From a checkpoint of a small transformer trained on Wikipedia.
Size: 9 layers, width 160, 2 heads of 64, MLP 640 tanh GELU, vocabulary 8192.
Architecture: LayerNorm before each block, no biases in attention or MLP, tied embeddings.
Training: a variant of Adam for these matrices, 138M tokens.
MLP neurons of a small language model. Each row is named by its layer, matrix (up: input weights; down: output weights) and neuron, and shows model dimensions 0-159. Each number is 128 + 32 x the weight over its row's rms, rounded and kept within 0 to 255. Numbers have three digits each.
After each neuron's rows, "fires on" lists the tokens most often at its 100 highest values on Wikipedia text that the model never trained on; "raises" lists the tokens whose logits its output raises most directly, leaving later layers aside. A number after a token or word is its count.

L5.up46:155128114109177135149162109133119123128098085137072086132145138158155114091174112156124162073139165079104177142064168126121085117089128166180103126139168096124145117226112159118143086112117161179138162115139065077135168176100120122159155163112144141090048178152151097119120096131125149137157112150128058086146107126204119085129129061124076109131125082146106096240114132144138130136108105099167143140102146155133079174180085154138109126133149110096111171130144175133089168114119101
L5.down46:176137088165110154155193094157135131108093137156162092132136095149190142113155101093170143154123094120153156070082165158110138066101109113162126106149011163171137139095130157175128093148105126114154155119141116135121155077138157136120000176131135114143133144138094144157176146149122110139131130132109095109155128158103108073109102101161135159109096124168091102120184188125118134137128160158064158079111144132172206106118111156130153169064162084111114150111117119153140091165081098
fires on: "-" 93
raises: ":", ".", "|", "/", "-"

L5.up100:074112082121087137126128067127098106066116100110137180107121151111147102094150191108073118136130126168023135100116132169110176157112175087122122077149144141117143116146130168131092144102076122096146109136101120089117141088193195113152169059137099166130127118136093134127138147120155135103164075144085118143112146128136084124072158124158108208178147156071100160103180064097093130119140088130154148164108112122110113124125156099197105194143127122112154126173111195198146135144094149
L5.down100:116096084101124183147139087105139132090060137142134098107148109097168012170117087146143085130073159111139094144120151137115134132171115076139122117069133129169140094123181160171139151139119085148136139109163107088145188106111143096126124210107121129090153074205140137072174134092119077139168110086190123141161158204095152131128093090109096145179089130124087158125137142167122142119144101117133171081118077119150126154139127154154127109150111206171134100137198133136088119126147161
fires on: "ora" 19, " they" 14, "I" 9, " China" 8, "body" 7
raises: "tor", "ti", "ble", "ys", "'"

L5.up349:134104132065106128125096160142118122142166139108065149119177160128171173110115156154154120080098125143121139154046085118122124141103152139103107142124086139145128075180104157166096126112135172172071115118110105094161145137057141089176131144092119115153135255164125072106144120148090150249122157118100099104150129072145140130134081146124151085132124101082124130180156120164179184140098116070131094145117111149117104160116182180126127141142118107107145121166132127150081102137105098
L5.down349:157160157135136102106143120106129112140189156148122129103136137139096166189137132080134154147050162103083142076117087085186096135108166119138160160160114151099109106160113146135169144114106109094150094043118126116120089138126124144186091082112107122114202138151147150157096147110173076130068176161193169196109174182111082132092090143130162102109127128145137161114161110154199101129085140136105113113111096106077137103058188104068129173123147135137136079163176191102136149155111117
fires on: "|" 57, " |" 36, "=" 7
raises: "\n", "\n\n", " in", " In", "le"

L3.up171:103056113078114136110122108155165171087129112145100188120205162184132146138097174166125143097108118164073102091020088134158115131105135179152140100151136147119134147083076100144146163162093161081126174124136108172188120065079138081181119086104114101116152154138111109103115160162180141133106121158094157087129161089126155178119139111134079105206094130097142123125143100101161188109105099152123127146107178135083133131113109167138127116106115086162086122155186106144100167091143074
L3.down171:126097193095092137118105076166177178131169111112092154134060118156136194105169090156107109096128125110098176119098144095158142117118179139156152169173095126119150115185161149149155113098145132137129117162150133175172061102095088076144121119129084165126112160145141136107110111190136098160136090111070122090151120134102114087098083169089144104133112141194176093207102170120128129202169083127133093183071158151148086099085186113093116091141161096088138114141135115124148134146137064
fires on: "." 99
raises: " However", "\n\n", " These", " Many", "ex"

L3.up415:096057117107115147118108108136150165130123128134132164110175164170099130119106229182095134142126153198069144087074115180159124154137097177115160161099107132092152184092101069153123174149130165043126158181100137122192164150065134106091107139116082063099140110144104112135063139185152123154146124143104143083128158102106118125138148120103116133122130137079149110081139116156166189132067094129136133157140125152080068123105113156137131099144153075116082118139147120116095159153199129
L3.down415:117145122115110137138112083121153091145164119122183173131079128171103155187162117126123107084125127112147161088088098076153127108085163135229146154168045171142094102110141110176165131076203143125110111136148077134138079136119086070171111082133107183115139173132124152131137129161114131142126121095084066114098158144109117097100084156106178115131114152189169135219112150096167134177172102098113051190106124136143137061109144136131114071138148115132128136145133129128106128107136072
fires on: "." 93, ":" 7
raises: "\n\n", " Many", " However", " These", " Among"

L3.up191:123188109115111136157191138108098114097135106089096121139074133136189075093214125144146194063064100144136157075126111184121135124092131164105111149120151135126123082160121189118144134152178171152076101123120115161089117184092106142135152158115095127136092144060137101122104168162118110125152120133172090141135100123165125074124128146022146156089177151127073146183135156124166092095134127083135108133136117069132110153154109156097092189104088155079115166155160167130166155114159149
L3.down191:183136112126128151108152051139128114106108103160153084122091048147111139141140123101196107107101144118106198086108180122138125125083150182085140165148080137188114123156108113130120084093092122158160124176113163106086117080196166033110151164091084105122133171173100113167133108179150090170129102161124108090155123112167112146165078163105118113149073142132145125170088182145104125140105150114147127086136151196188173112088131146166132125145123094121131159084156072103135100111150077
fires on: "|" 76, "-" 24
raises: "|", " the", "\"", "known", "fore"

L5.up155:082121137119195150139137159144177129140136147102120120111131187089117152165163079131069137098134193115096150104153128141133151145129137078135108160122173070101147103141148157081151166145127160175088188116153135168147123133068162151111146190108140172178105213145161069110068073115054145088139133156094072171106125074136138108081090145172093153166113128139102114143176134141165122107151151097112151172092171180161120111134095137157146108121130139094141141176100186161087106091127067
L5.down155:163141068109103144186154129113197157175121133130130121155129155082133139156120073173123107109144189074109139086157143113079079056130126131122115139094083122129192090139109194136148078111142130196116141128124181154171140125099169107138051153166111158180093100122089169144131101034116204148174134098135131129125110101119080070125092100176159103156176122135121117113144143135109170091081102163126079153100178130125116117162112120144122158130116172099168099135141190135104071133133115
fires on: " 0" 42, "\n" 26, " 2" 4
raises: " |", "°", "\"", "%", ")"

L5.up514:097087141113122176077126160175149128109110129126162180053140135173112148072091149115123150119148109145103135099102128186124146099134075148097097150153143096094149171130128111146127102099112147151173103195128148133172087145088149129081126094124069080086156134148184125155085089127079169135144080154124155104125117126111196142157126175104149149138127167114118157105156096074122123128119017104161110161103128115096127170084122096123100114104076090138177079142110145145127255093140152
L5.down514:176182091161133113162166153143154129125174145142180084174136147138102135160125159114140105153137149110141123149107110065117129128102172084145114165183136148097136111069094123150156102154149106151179178151113180154080099132083121087132021110113168108163237141127109112115128112131091076154114162121109171098112138132064172146129114065142125090125178083215121123139128176163154107142126109136064098116143093097134108101092113099151138162140168108091141068105116128121125064169094121
fires on: "s" 32, " =" 29, " degree" 5, " and" 5, "ship" 4, " from" 4
raises: "s", ".", ",", ":", ")"

L5.up80:113090159136149101107159151205111104146188168093129108123114140193180181124196094095134148099113114156162132160131110118140144123099107109128128127099154097146140126107100141067105203151089183105138142093137166152099120123139094118151126124092126094139115139115158092122109119143119169104135162153106110104144092130183159183151114114115127141170077128123041175172154108154184153038171113084070083150103157130155110100163098161109091091131048129116100135105085127152167186050093104
L5.down80:143094120126126175099155144124102119067182098197103118156139144123155089101058076132133168089126154096085084101141141105177156083155132132222126148107112085178128151103152114150129136166065048156150140140158133199140108148147191136072198098140141144138084111109125116103147113159138122156102087147118123099122124094145193158138091128122075118182122110120133149111157118084116135155097133142094102110094135162135116180143121140095194145166088219084120121108126090135118145091198152
fires on: "\n" 62, " the" 17, " that" 6
raises: " times", " time", " level", " age", " exception"

L5.up90:148150083143123133099153075091158115138144117107142180133172127125191191095179159150126151112116140152099090117096083189145184177105133114168075080141088160105107109122129017137104135136104200131093120109084094072132141155094089135140120129128059106081155161147073130124148131175119171116148121091120089182088156098148133132114133129078094160130119149098121153190135113119132105096165112108148134129091130100091128096151155133138104136096078082169086142200060124124097200139136162
L5.down90:147141190150102087119082134136054135121096063169122146146104141090106091170131103137143147158183094154112096093217073090142103065150099116066195129151117116176110111113170185095147096072113117123124151169141164114094108130205126117171077083048122126139153119159108167174159164093161159122093106148128149076152159191128108136094155155150181118126145133162129082088165142131131139152157086130116135098106056134154159136091118108138134109117161136140135128110168104139144094165072114
fires on: " he" 34, " |" 28, "," 14, " she" 9, " to" 6, ":" 5
raises: ":", " (", " by", " in", " on"

L3.up323:148030116074126153123166082145184168119200113094060170125174129219199157112124106135139116085108122104126140143024105119132105113086155151146138094145108142138077106145065134140156115151122155184102145116155099166131142073121138115148133097103122088129158223120166131107101102135162140163127135139087134045106115120115178151121136118127125090158105060146134146183132124114180142161108120110132125121129130144134124204114145188120120123122108087104126142097166082142149152098133100
L3.down323:135140145143094120035051118119117134124197153129055141138145142170143168119155088102120173094100180132101150177103118101138110149151163125123137192156085169132074097107116152140132112107139090148155100065139159101105047141063086110179100090103127104092183171168156146135128115113124083161100135160152146150110128100181135170127076127041137150142171118106125155155184126119191125111137115098117183100099093168142145157105234136119123136150140103118160089125131124160115133113118138
fires on: " |" 71, "|" 29
raises: "\n", "\n\n", "ical", " revealed", "ilar"